Weights of a small transformer language model: 10 layers.
MLP neurons of a small language model. Each row is named by its layer, matrix (gate and up: input weights) and neuron, and shows model dimensions 176-239. Each number is 128 + 24 x the weight over its row's rms, rounded and kept within 0 to 255. A neuron's up and down rows have the sign that makes its largest values positive.
Before each neuron's rows, "fires on" lists the tokens most often at its 100 highest values on Wikipedia text that the model never trained on.

fires on: " by", " By", "enses"
L2.gate1431 [174 116 137 165 109 140  80 178 139 130 117 109 102 129 159 143 113 114 160  96 157 131  98 124 168  69 130 102 168 120 113 116 114 137 102 143 126 142 144 123 149 122 128 141 111 136 139 136 182 130 116 120 132 156  97 133 103 138 115  61 112 128 146 106]
L2.up1431 [130 157 102 127 122  94  91 137 150 167 112  94 139 125 144 124  95  81 114 114 134 163 134 108 143 147 129  96 149 125 123 157 138 130  93 152 130 118 134 158 146 129 138  90 146 147  69 118 183 116 114 144 175 131 126 129 167 155 150 128 114 131 126 102]

fires on: "8", "7", "0", "5", "4", "3"
L2.gate544 [171 132 164 125 102  97 152 117 127 155 100 134 181 116  96 105 160 102  64 119 132 133 134 135 116 131 151 120 144 173 134  93 118 104 126 111 131 106 106 123 136 120 153 114  78  88  82 130 123 115 106 126 139 119 123  93 138 182 106 142 127 152  64 149]
L2.up544 [168 125 128 146 106 134 149 120 113 111  97 107 128 153  96 165  98 181 118 180 109 120 106  67 150 106  91 181 151 120 146 134 123 104 122  97 160 116 169 138 137 129 135 126 180 100 148 114 140 109 151  99 146 133 141 145 134 108 150 133 174 163 103  95]

fires on: "S", ".", "2"
L2.gate70 [ 99 112 143  76 140 104 107 128  83 125 156 132  97 124 105 132 158 126 130 131  96 107 103  79  98 127 139 106 118 130 102 138 146 106  95 116 173 136 134 146 123 171 128 135 150 117 125  99 120 132 138 132 137 127 131 148 117 102 143 132 141 145 179 140]
L2.up70 [134 148 159 111 122 116 129 113 155 103 101 102 135  86  70 114 160 146 110 106 129 107 119 124  73 158 137  95 120 115 138 160 119 179 100 139 168 149 100  93 116 140 107 111 144 112 101 114 178 109  88 108 159 146 108 157 145 144 103 156 141 141 155 139]

fires on: " ", "20", "19", ")\n", "–", "."
L7.gate481 [158  87 150 124 118 152 104 151 106 117  97 140 126 138 103  95  89 110 131  96 101 144 179 116 157 153 135 140  95  84 147 191 142 120 120  90 145 143  94 169 123  76 149 160 131 148 108 107 113 130  93 107 123 109 108  82 128 117 136 129 146 112 149 141]
L7.up481 [169 117 143 132 118  93 171 138 100  87 104 146 113 125 151 144 132 116 149 108  68  90 143 159 126 143 168 101 132  88 195 144 113 113 141 112 127  92  98 143 111 130 144 121 140 140 127 122 159 110  97  92 135 103 147 120 131 133 100  98 121  97 118 121]

fires on: " A", "A", " An", " Bh"
L2.gate840 [126 140 137 126 144 126 130 115 151 129 143 153 145  87  92 155 142  99 114 141  98 109 126 111 163 128 154 153 107 179 148 113  69 140 113 140 141 156 123 148 137 131 148 103 132 146 141 107 181 157 111 112 148 150 122 144 132 135 139 121 140 146 127  91]
L2.up840 [131 152 162 121  96 105 104 160 132 158 121 115 163 156 100 102 102 149  99 104 183  79 138 118 154  89  91  92 137 146 101 170 141 150 126 118 134 118 107 127 138 141 154 125 108 127 154 150 112 156 160 152 125 152 105 107 110 137 125 158 170 152 129  99]

fires on: "20", " ", " in", " of", "19", " on"
L2.gate1366 [115 118 176 140 105 113 167  90 136 150 142 110 127  97  86 131 156 117 121 111 140 117  95 125 128 145 107  80  90 121 117 107 118 124 144 125  84 163 115 160 164  93 139 150 138  99  84 129 133 123 106 141 103 115  96 154 118 117 131 130 145 145 125 134]
L2.up1366 [109 117 137 164  77 105 113 135 134 174 137 117 133 151  81 123 109 146 133 146 111 136 103 137 125 138 138 122 111 123 119  87 130 135  94  90 109 139 156 127  73 105 114 150 135 100 135 177 108 148 117 122 128 132 130  46 110 101 163 126  83 153 147 158]

fires on: " t", "t", " T"
L5.gate195 [141 157 151 147 103 166 177 108 150 127 144 148  86 135 130 107 127 107 145 161 156 142 137  66 141 152  87 126 147 140 143 132  99 195 134 138 113  77 118  91 118 119 108 140 122 132 151 113 157 168 137 109 104 152 137 152 110 110 134 169 115  93 174 122]
L5.up195 [137 135 135 124 128 159 107 116 129  96 107 107 133 157 127 102 111 133 150 163 165 132 126 126  87 128 101  92 106 136 118 131 129 130 151 154 126 163 147 145  83 127  83 122 142 147 140 159  93  89  87 145  91 130 130 144 160 158 142 117 143 137 142 139]

fires on: "2", "4", "1", "3", "0", " |"
L2.gate600 [148  85 152 124 121 103 162 125 134 149 127 181 175 153 131 145 105 171 103 114  94  97 100 139 109 125 142 142 139 150 140 185 126  72 119 115 108 157 131 113 174 125 121 143  97 153 105 118 142 128 132 174 137  98 106 114  84 167  99  97 171 145 142 114]
L2.up600 [163 145 114 123 110 152 127  99 159 156 110 146 133 116 112 107 154 139 158  91  89 104 141 164 140 124 134 103  96 142 151 130 109 119 155 123 137 152 149 148 107 131 151 102  81 129  85 138 148 112 130 137 126 142  97 164 164  90 125 148 153 142  83 138]

fires on: "20", " "
L2.gate710 [131 133  85 158 161 166 108 143 125 147 155 124 131 112  91  99 136 169 138 116 169 132  96  88 107 108 119 124 137 115 167  90 149 134 142 149  91 122 147 130  88 120 156 132 133 112  99  79 119 134 104 173  98 155 111  97 123 118 120 130 150 150  95 135]
L2.up710 [176 142 113 113 136 122 141 127 122 113 104 135  86 154  79 150  85 159 129 147  87  81 125 125 120 115 114  88 137 127 120 104 120 148  72 129 126 135 120  89 112 136 118 119 159 124 148 130 158 147 117  93 124 121 150  81 160 148 145 112  93  86 129 140]

fires on: ",", " ", " Ar"
L2.gate353 [117  84 119 132 121 134 122 177 123 143 146 135 138 114 141 126 143 118 146 114 121 144  89 114 131 159 115  78 138 124 112 130 187 104 130 125 148  88 138 119 123 129 111 111 132  75 133 146 173 128 152 160 116 149  90 129 144 128 132 109 113 141 127 135]
L2.up353 [103 137  87 122 142 130 127 140 148 124 167 120  96 147 106 126 136 149 184 162 124 125 114 135 123  74 160 138 160  80  92 135  97 133 124 140  87 106 142  90 141 132 126 159 150 129 160 153 122 114 114  97 152 140 159  93 152 161 141 141 116 163 158 141]

fires on: " ", "–", "-"
L7.gate562 [126 103 149 119  95 136 153 125 113 114 127 131 144 120 153  95  52 159 193 101 100 110  92 163  66 111 160 122 136 114 113 136 166  91 123 159  66 155  79  99 165 104  87 124 141  93 164  88 135 178  99 146 133 149 153 128 151 109 119 127  79 140  95 128]
L7.up562 [117 135 124 147 107 101 130 116 128 111 108 142 194 142 165 109 156 126 130 112  96 138 121 130 126  70 125  72 140 150 135 123 164 110 117 153 151 105 129  89  75 115 122  98 120 139 125 160  93 145 102 157  82 135 143 146 163 139 118  79 140 133 109 128]

fires on: " Th", "1", "th", "0", " England"
L2.gate824 [143 111 140  95 104  55 133 110 119  75  95 149 173 111 128  94 133 134 149 151 122 111 139 110 147 117 131 135 149 106  99 128 157 109 142  91 146 122 121 134 123 162  99 110 124  91 128 131 139 103 137 191 132 124 133 144  92 131 111 114 102 152 143 161]
L2.up824 [138 156 135 131  99 145  96  97 116 117 140  88 178 165 131 166 115 121  95 122  85  99 114 163  81 146  93 140 106 105 150 133 136  92 151 116 118 165 153 178 109 125 137 128  58 147 124 132 126 125  92 125 157 123 142 149 142 127 177  96 175 148 112 105]

fires on: "5", " (", " North", " Red", " ", " A"
L2.gate276 [147 136 110 113 103  87 100 106 100 136 122 143 127  94  83 140 131 130 129 105 106 122 145 133  89  93 104 120 146 163  94 145 133 133 143 112 166 147 153 126  98 114 136 171 101 157 134  80 142 150  82 202 151 131 122 120 121 164 113 140 154 166 101  93]
L2.up276 [168 135 142 132 117 142 118 104 135 153 148 145 108 127  99 163 107 122 120  92 124 106 125 142  62  92 133  87 103 105 125 110 131 109 100  82 139 121 146  86 109  89 126 158 135 132 150 157  98 125  93 101 136 136 159 144 141 176 125 158 111  82 180 127]

fires on: "20", "19", " Roman", "ian"
L5.gate1313 [137 147 106 136 146 145 128 106  97 144 134  96 122 150 149 108 141 137 127 122 151 155 125 128 151  99 154 127 142 117 153 124  99 160 162  83  98 125 103 137 134 140 157 148 126 131 164 133 115 122 114 118 127 103 165 136 104 122 135 139 181 134 148  99]
L5.up1313 [165 136 126 150 129 142 120 139 107 129 112  87 158 100 136 150  92 135 124 175 134 118 133 153 151 138 106 123 118 181 122  91 124 116 151 140  89 145 120 141 167 146 133 114 114 135 112 128 159 109  94 163 135 105 133 104 151 148  99 127 131 100  93 158]

fires on: " ", " −"
L2.gate1155 [137 113 136 140  81 156 192 151  92 113 103 130 131 139 128  50 116 115 123 166 134 123  61 139 130 115 121 104 149 150 134  92 128 127 152 107  89 162 152 155 121  98 115 119 156 106 133 109 138  87 130 163 113 130 110 152 127 104 127  95 145 106 119  96]
L2.up1155 [136 116  82 132 155 122 136 148 126 173 155 129 150 191 154 125 183 132 134 204 101 128 110 109 166 128 138  94 186 129 116  96 116 138 129 106 158 162 132  92 123 120 133  93 164 159 113 111 122 115 126 138  99 122  79 130  83 151 127 117 143 108 114  92]

fires on: ",", "."
L5.gate795 [ 66 156 171 152 113 126  85 103 146 165 118 141  85 146 176 123 148 131 134  79 118 141 117 149 106 103 109 144 105 108  87 100 117 101 136 134 136 106 121 133  83  91 176 150 148  99 144 115 152  97 134 112  97  89 134 103 172 169 154  85 133 139 169 108]
L5.up795 [131 136 144 134 102 146  94 172 119  82 140 128 147 103 103 151 176 123  89 105 106 153 149 100 125 143 132 166 142 153 153 132 124 114 118 102 175 104 105 145 176 124 112 139 114 114 134  96 159 159 131 120 103 143 147 154 140 131 137 154 126 137 126 148]

fires on: " the", " of", " a", " by", " God"
L5.gate236 [152 146 169 136 156 110  89 133 152 168 119 193 149 139 119 123 102 163 153 112 159  82 154 144 173 118 143 119 116  96 111 147  97 108  94 148 108 148 141 172 138 106 157 130 131 118 116 159 155 116 130 148 130 121 119 143  81 136 130  95 110 116 153 135]
L5.up236 [132 138  97 172 127 115  93 116 146 176 114 115 104 166 131 139 104 130 122 144 136  93 138 109 139 112  66  95 120 135  88 142 137 119 139  76 108 109 111 139 111 205 117 115 168 135  93 119 156 141 163 118 137 129 116 173 118 140 121 141 158 115 161 144]

fires on: "1", "0", " ", "-", "2", "–"
L2.gate543 [130 180 121 122 107 112 124 137 146 147 149  95 136 104 156 103 104 129  80 106 160 107  90 160 119 161 116  75 142  99 103 141 151 132 152 171 104 135 150 143 113 116 117 115 113 152 146 120 164 160 166 185  86 116 118 164 133 146 151 116 128 101 103 137]
L2.up543 [102 126 105 144 117 145  84 116 121 124 124 104  92 157 127  73 115 135 137 104 127 133 116 109 135 111 128 147 169 135 160 145 167 129 120 124 147 140 126 122 150 138 117 118 156 123 171 143 119 143  80 112 142 124  87  94 134 121 156 155  96 119 132 126]

fires on: "–", "20", ".\n\n", "19"
L2.gate643 [135 138 125 111 125 111 146  81 110 146 107 110 138  99  95 102 133  93  98 130 153 109 141 141 127 134 157 138 130 134 147 112 142 147 125 138 106 122 115 165 169  93 148 115 105 126 126 108 126 124 113 129 130  76 144 124 114 107 134 147 128 107 156 146]
L2.up643 [111 137 111 143  68 133 121 137  99 136 102 123 101 109 149 138 109 138 121 183 164 152 142 111 129 146 155 120 151 140 120 139  96 122 122  96 132 164 106  97 175 157 133 106 135 114  98 114 126 133 135 139 124 116  88  96 159  82 145 125 114 153 125 184]

fires on: ":", "',", ",", "):"
L2.gate1231 [105 148 122 129 135 106 133  84 176 140 158 148 100  98  99 132 114  95 143 115 162 124  88 155 130 150 152 151 132  78 121 130 131  72 100 143 108  75 101 168 156 169 131 129 118 116 156  74 175 152 116 169 123 136 111 110 133 132 180 107 159  92 149  61]
L2.up1231 [117 144 129 160 128 127 100 106 150 113 156 164 139 109 122 136 157 124  86 111 125 134 129 137 144 133 126 136 130 139 167 120  91 116 140 138 158 129 142 130 164 118 112 143 138 125 156 138 126 125 178 152 164 150 100 145 129 128 145 140 103 143  48 129]

fires on: ",", "0", " fact", "f", "ule", "ad"
L2.gate630 [111 126 134 165 169  98 124 109 100 145  66 136 151 180 151 157 133 165 143 124 145 157  89 125 149 148 153 140 141 142  77 139 121 136 143  96 107 112 129 140 145 117 136 120 121 123 139 118 189 114 110 130 118 131 116 118 131 126 152 108 128 120 125  91]
L2.up630 [125 109 105 140 125 107 110 131 155 151 135  99 127 144  90 107 151 130 105 125 153 170 122 150 120 139 146 122 109 128 141 172  72 111 174  88 165  65  93 108 174 144 144 123 147 179 149 136 135 135 142 112 123 135 151 131 146 138 106 175 133 116 100 107]

fires on: " |", " ", "P", " at", "."
L5.gate362 [109 106 126 134 170 144  98 104 117 152  89 112 111 118 110 125 115 119 119  80 155 139 153 145 113  97 142 123 173 151 147 106 111  97  90 127 139 102 146 171 135  85  98 109 164 142 109 101 121 145 123 109 147 154 126  76 106 136 180 109 150 126 119 148]
L5.up362 [151 167 132 110 171 132 124 131 129 136 123 134 120 113 138 111 143 154  96  86 114 145 127  95 115 133  97 141 151  97 175 120 118 122 113 125 172 114 147 116 126 140 113  94 160 119 117 129 102 129 165  75 138  96 129 129 143 190 154 140 160  69 134 141]

fires on: " of", " without", " By", " by", " great"
L5.gate635 [128 123 165 113 139  97 167 141 169 117 151 156  99 144 133 137 144 147 129 131 156 152  94 114 120 132 130 144  87 111 131 174 138  93 179 139  71 135 131  81 125 130 118 114 137 139 113 129 105 150 119 152 106 113 118 149 124 117 159 147 146  95 143 179]
L5.up635 [ 62 175 123 148 115  91 124 116 127 121  95 103 127 165 145 117 143 155  76 171 180 144 170 124 132  72 139 120 117 120 140 170 104 142 129 140 160 110 120 135  69 140 117 135 153 103 120 126 148 117 159 150 102 123 154 112 102 130 127 119 130 104 156 118]

fires on: " ", "20", "19", "–", ")\n"
L7.gate234 [162 112 116 115 125 140 149 132 129 148 117 124 144 164 142  59 119 136 152 133 117  98 147 118 114 101 131 119 109 155  96 153 137 135 155  84 139 133 126 102 123 130 115 119  82 140  97 142 147  99 162 161  87 164 108 128 110 176 139 146 100 142 138  95]
L7.up234 [160 154 118 117 100 161 143 111 115 130 122 142 137 151 128 110 111 127 125 140 127 137 137 128 117 112 104  90 150 127 142 110 116 127 125 148 154 102  82 110 135 150  95 159 119 141 123  86 103 143 121 128 117 124 103 145  85 131 142  94 113 126 106 107]

fires on: " ", "20", "19", "10", ":", "21"
L2.gate1142 [139 122 134 134 156 170 161 117 105 116 112  98 124 127 136 109 139 120 138 103 123 140 102 132 102  87 127 155 109  79 168 139  73 133 107 111  97 111 128 150 105  94 157 131 150 115 134  96 126  84  92 116 129 140 112 161 120  75  82 187  91 146 143 128]
L2.up1142 [133 139  88 128 169  93 129 105  93 158 119 100 159 127 125 123 107 145 149 133  90 144 164  83 118 146 111 139  88 131 106 106 135 143 133  93 102 165 139 149  87  98 100 152 147 125 104  90 103 132  75 140 104 116 122 127 136 171  78 141 177 135 120 177]

fires on: " ", " |", "3", "5", "2", "4"
L7.gate210 [128 121 128  85 100 152 182 130 135 125 160 136 144 136 169 128 148 140 139 149 152 143 149 124 172 133 136  70  83 124 165 141 160 136 146 112  78 106 119 134 149 132  97  98 136  77 103 133  87 108 139 127  99 124 132 137 104 144 149 132 118  93 123 127]
L7.up210 [115 144 137 141 116 121 133 122  80 115  81 146 170 158 122 127 141 141 139 133 116 124 127 128 127 122 150 102 115 108  90 112 181 132  87 104 145 108 120 129 151 151  98 149  91 147 165 124 138 136 128 127 130  97 127 167 104 123 138 108 103 173 115 159]

fires on: "3", " |", " and", "2", "1", "4"
L2.gate114 [107 109 139 144 106 148 111 134 115 150 156 115 193  95  80 116 193 166 112  92 155 153 117 149 164 129 130 124 143  95 109 116 105 120  96 107  97 130  70 140 155 178 122 100 130 141 117  91 141 143 112 163  96  60 104  87  97 158 110 100 112 127 109 159]
L2.up114 [149 127 190  94 136 131 121 117 138 135 137 149 114 131 123 160 144 128 138 124  91 147  91 118 127  88 113 100 156 145 118 118 111  93 102  92 127 100 123 124 111  94 168 130 128  94 107 124 116  89 131 105 152 121 103 148 175 126 140 123 122 129 146  72]

fires on: "19", "20", " in", "18"
L5.gate868 [130  97 137  94 151 119  93 156  90 137 109 124 129 141 104 125 129 153 196 116 156 110 143 106  97 139 123  95 110 131 138 155 137 137 129 164 104 128 160 137 115  99 143 133 161 134 124 113 105 146 122 154  96 112 105 111 131 128 158 155 144 149 114 169]
L5.up868 [151 127 120 116 106 153 142 128 144 124 125 118 119 108 138 125 159 126 140 140 145  74 124 151 118 131 126 138 101 127 110 147 141 135 117 156 120  77 127 193 102 125 144 107 158 118 104 116 127 134 114 137 156 114 148 118 124 118 129  81 127 127 137 148]

fires on: "–", " the", " to", " also", " –", "-"
L2.gate1368 [141 166 105  92 102 115 173  75 109 115 154 154 179 116 133 137 127 153 142 141 183  93  81 152 133 130  99  96 130 154 145 150 120 160 150  79 112 108 100 141  78 136  88 105 114 107 119  92 116 115 103 122  91 122  88 112 140 115 125 130 140 147  87 115]
L2.up1368 [103 183 170 152 110  72 114 130 115 159 146 138 129 109 131  84 126 104 151 166 133 107 135 156 106 111 123 127  92  96 154 149 141 138 115 133 144 127 114 142 156 111 138  99 139  97 104 118 116 109 110 140 126 134 148 118 116 124 118 128 135 129  94 109]

fires on: " M", " P", " T", " D", " F", " L"
L5.gate1297 [134 110 100  76 166 142 145 126 158 133 125 118 134 112 144 137 115 108 125  92 121  88 129 125 141 139 149 133 115 134 151 124 147 148 144  79 157 100 131 105 132  69 104  98 111  97  97 132 113 124 142 137 132  86 141 136 123 135 170 177 162 125 156 142]
L5.up1297 [152 105 107 122 131 123 125 163 150 103 147 128 111 118 165 145 125 150 114 126  76 108 121 135 131 119 133 133 165 135 117 117 123 165 115  72 158  86 152  94 150 107 111 132 163 128 135  99 100 125 130 126 105  50 116 135 156 113 121 125 141 155 158 134]

fires on: " and", " &", " of", " by", " under"
L2.gate1006 [115 111 144  91  97 105 177 118 129 127 106 153 106 146 140  95 131 169 127 134 132 147  67 137 132 133 184 110 126 157 132 185 128 116  99 122 129 128 136 126 126 155 151 134 151 130 148 101 135 161  57 100  90 109 116 146  97 173 132 130 162 117 134 156]
L2.up1006 [115 130 123  89 130 103 127 111 121 164 114 115 125 127 175 139 150 116  95 118 140 134 128  71 124 123 159 115 130 109 144 105 148 143 118 150 102 142 106 177 126 159 121 109 106 131 151 111 134  95 135 115 178 115 125 166 102 163 164 119 118 136 152 118]

fires on: " ", "ö", "ä", "ober", "ü", " ("
L7.gate1227 [123 117 157 131 159 142 176 112 136 119 111 119  74 119 159  91 180 159 187 171 160 117  75 162 110 121 119 113 120 127 138 106 177 156 106  77 105  97 115 105 116 153 148 143 127 118 186 102 154 153 123 162 125 144 151 140  79 147 124 135 126 146 131 162]
L7.up1227 [157 105 119 123 168 118 115  79 127 133 110 135 110 104 118 120 117  88 117 159 128 138 106  85  85 123 149 143 135 158 127 124 159 149 146  58 113 137  97 106  94  93 118 134 139 101 144 125 144 101 103 121 170 122 155  79 125 154 123 162  98  88 105 151]

fires on: ",", " as", "–", " Green", " ", " Rock"
L7.gate3 [142  65 149 102 149 152 171 144 124 137 119 135 113 132 122 141 134  82  98 135 144 109 141 118 133 128  94  99  98  81 141 179  98 153 166 132 125 108 110 158 127 134 159  94 165 141 158 130 122 146 134 140 112 114 118 155 115 125 112 196 143 138 157 118]
L7.up3 [ 98 159 138 122 148 115 126 124 124 108 135 128 133 126 134 177 148 105  94 115  87 122 132 155 141 156 140 115 122 124 105 146  89  94 113 111 138 105  93 110 145  86 112 134 100 140 123 117 132 140 103 115 147  92 105 123 149 107 144 134  75 117  82 139]

fires on: "\n", "0", " +", "1", "art"
L5.gate1478 [167 147 135  96  87 120 103 143 157 123  87 130 158 116 139 160 130 124 138 154 160 156  83 188 155 124 158  78 150 114 128  93 151 101 101 141 114 174 136 127 143 110 136 165 128 131 124 109 128 143 138  80 162 101  87  78 128 113 133  88 133  79 128 163]
L5.up1478 [137 151 112 136 134 147 108 104 109 121 124 105 102 124  99  66 134 116 137 128 109 119 125  81 127 108 138 140 139 119 180 142 146 118 136 105 177 177 176 157 156 118 117 109 148 101 154 150 132 120  76 128 139 153 140 151 108 136 141 158 111 143 101 154]

fires on: " |", "%", ".", ";"
L2.gate1294 [168 120 154 111 123 167  87 166 158 107 104 168 126 103 144 101 126 129 146 104 131 153 114 158 140 117 126 128 140 157 141 150 117 111 100 105 164  94 123 158 121 171 133 117 164 176 100  94 128 123 152  84 150 156  98 168 124 153 145  84 146  85 154 118]
L2.up1294 [119 106 121 104 164 136 111 102 131 127 131 124  97 123 170 147 105 137 153 120 125 133 121 116 115 168 135 175 135 125 140 108 149 147 143 155  94  74 174 150  75 121 141 108 143 149 142 158 138 122 171 101 151  91  96 137 119 112 138 112 133 119 118 125]

fires on: " ", " Telugu", " director"
L5.gate1328 [150 116 163  97 118 124 124 119 139 133  73 170 122 145 144 115 124 116 122 175 137 109 125 147 155 117 126 116 110 107  95 132 149 139  84 117 124  87 117 157 110 119 119 144 106 168 167  78 117 115 123 158 151 106  82 143 107  89 119 133 136 133 147  99]
L5.up1328 [120 107  62  84 173 149 151  81 129 129 132 147 165 132 121 107 135 123 125 143  95 114 138 125 104 142 167 132 149 111 121  98 172 153 131 151 143 128 100 154 132  89 118 137 117 167 144 105 133  99 110 136 112 104 110 129 128  89 140 115 113 134  84 139]

fires on: " T", " University"
L5.gate637 [142 145 133 135  96  89 115 124 138 104 111 101 118 113  78  93 107  99 139 128 160 137 142 108 119 110 125 122 117  96 144 140 107 175 148 106 112  93 133  98 169 128  53 128 148 131 123 156 126 148 137 146 142 117 125  83  95 128 140 163 138 126 154 164]
L5.up637 [120 112 110 130  96 135 150 134 163 152 128 105 125 131 146 122 143 106 136 165 139 125 121 145  72 128 110  78 142 157 100 162 129 150 105 120 145 129 124 121 121 170 106  77 165  90 133 125 118 111 169 138  86  87 149 121 128 156  72 131 112 116 135 107]

fires on: " ", "19"
L2.gate521 [142 161 130 157 114 141 186 161  71  71 178 126 153  78 154  88 142 101 151 117 167 145 141 104 155 162 137 118  95  97 125 128  99 130  82 132 118 103 158 142 148  69 111 108 124  78 114 158  91 123  91 161 103 102 124 106 134 124 146 146 112 140 120 124]
L2.up521 [117 112 105 111 122 125 128 120 114 166 151 155 134 158 172 110 109 115 110 126 100  90 131 116 130 130 129 126 133 127 130 156 108 112 101  72 105 131 150 149 103 112 132 164 104 122 139 102 119 176 108 127  69 110 163 129 106 120 103 167 142 107 133 152]

fires on: " |\n", "–", " ", " to", "-"
L5.gate812 [155 166 112 117  86 107 155 147 127 110 135 122 164 123 168 148 129 123 139 139 143 146  97 113 118 127 142 127 165 139 129 142 111 109 120 136 137 140 157 137 140 119  78 123 135 116 115  96 121 159 116 163  87 105 132 149 100 120 131 100 165 104 107 147]
L5.up812 [133 144 116 117 122  94 142 129 131 111 115 134 156 128 152 160 146 159 133 136 114 139 122 102 161 136 117 120 128 138 164 153 135 153 161  64 124 130  75 126 141 101 147 113 177 174 109 133 131 120 133 114  97 132 122 135 164  79 122  91 120 200 112 116]

fires on: " ", "–", "0", " |", "'s", "master"
L2.gate730 [108 152 137 107 133  85 148 150 137 117 119 159 167 127 173 125 129 148 157 150 134 117  56 159 128 111 112  96 147 102 140 142 164 136 152 137  92 139  77 137 162  75 109 138  73 131 104 105 154 142 160 150 123 154  92 132 141 177 158 144 108 121 134 156]
L2.up730 [140 105 103 118 129 177 126  83 102 128 152 133 121 132 148 160 188 133 140 111 115 132 149 122 103  96 129 127 117  89 132 127 108 127 117 117 110 159 140 140 117 102 132 138 158 142 130 146 147 151 125 112 112 120  80 163 129 138 159 134 129 102 102 139]

fires on: " ", " |"
L2.gate1129 [145 140 132 104 122 111 100 131 124 151 112 157 120 142 135 108 148 156 137 114 153 107 109 114 141 122 107 171  74  96 111 117 123 160 127 125  72  80 101 144  98  86 105 127 152 115 139 153 125  88  76 187 106 120  90 142 112 132  88 162 119 131 119 143]
L2.up1129 [110  89 108 150 128 147 108 130 137 131 143 111 107 129  58 190 132 142 131  95 125 121 152 124  93  84 103 101 161 117 158 122 128 147 104  95 125 130 129 150 119 129  95 118 106 155 136 146 142 130 129 120 138  94 119 136 122 115 132 105 121 112 105 160]

fires on: " B", " fell", " taken", " get", " went", " Get"
L5.gate179 [117 124 169 132 119 150 143 128 159 116 137 116 127 138 156 110 158 127 137 123 117 128  90  79 137 126 161 105 128 160 141 149 122 106 147 133 134 108 103  98 101  97 108 135 105 117  90  86  63 109 146  83 136 139 139 109 125 118 142 159 138 109 126 142]
L5.up179 [ 73 113 142 102 126 195 129 144 160 112 128 135 110 129 166 142 146 129 155 128 159 127 138 144 180 149 113 119 155  85 150 127 128 142 147 150 125  97 117 115  76 107 148 106 144 112 101 141 122 147 105  82 123 108 135 141 139 144 130 114 194  65 122 145]

fires on: "d", "en", "l", "yn"
L2.gate375 [140 162 132 146 140 114 143 103 134  99 138 129 131 126 163 158 153 112 120 161  84 113 136 159 107 124 124 121 153 117  91 135 125 129 125 126 137  64 156 161 150 159 118 100  81 120 129 143 162 128 106 130 129 136 150 127 189 159 128 163 143 106 142  94]
L2.up375 [ 98 138 128 127  82 163  95  93 108 118 124  88 135 109 105 167 131 129 124 125 159 164 100 102 137 165 124 135 129 118 144 112 111  99  99 116 147 103 124 156  76 113 127 145 118 149 112 105 130 120 144 102 125 117 109 159 116 109 158 146 188 130 108 119]

fires on: ",", "2", "1"
L2.gate1039 [101 146 185  97 138  87 140 153 133 151 122 136 123 118 126 162 155 133 150 138 117 167  78 118 119  80 156 123 164 120 148 151 151 149 117 168 120 130 119 138  85 140 127 100 135 123 144  94 136 115  89 147 165 132 134 139 157 153 172 106 122  80 183 116]
L2.up1039 [127 132 124 150 128 161 100 141 152 145 131 124 122 117 107  83 128 145  96  89  78 134 116 101  89 142  91 149 111  78 153 139 110 145 131 108 124 132 144 151 103 139  88 145 139  94 146 122 136 143  86 122 102 100 168 155 141 151 108 128  90 130 130 166]

fires on: " +", " ", " −"
L2.gate839 [112 135  97 147 126 130 141 158 132 104 130 119 154 160 151  61  78 137 163 142 146 145  92 153 121 130 140 106 117 137  89 101 145 113 127 105 128 147 116 153 148  87  97 156 127 151 143 119 141 132 144 156 124 111  94 129  84 149 158 128  98  93 112 131]
L2.up839 [131 144 138  93 140 110 114 135 112 136 128 100 198 104 152 113 122 144 124 155 156 127 120 119 166 124  94 124 125 165 161 137 145 125 127  85 192 120  78 160 133 144 149 122 108 132 162  88 135 119 161 164  79 143 143 144 146 136 145 104 177 117 142 118]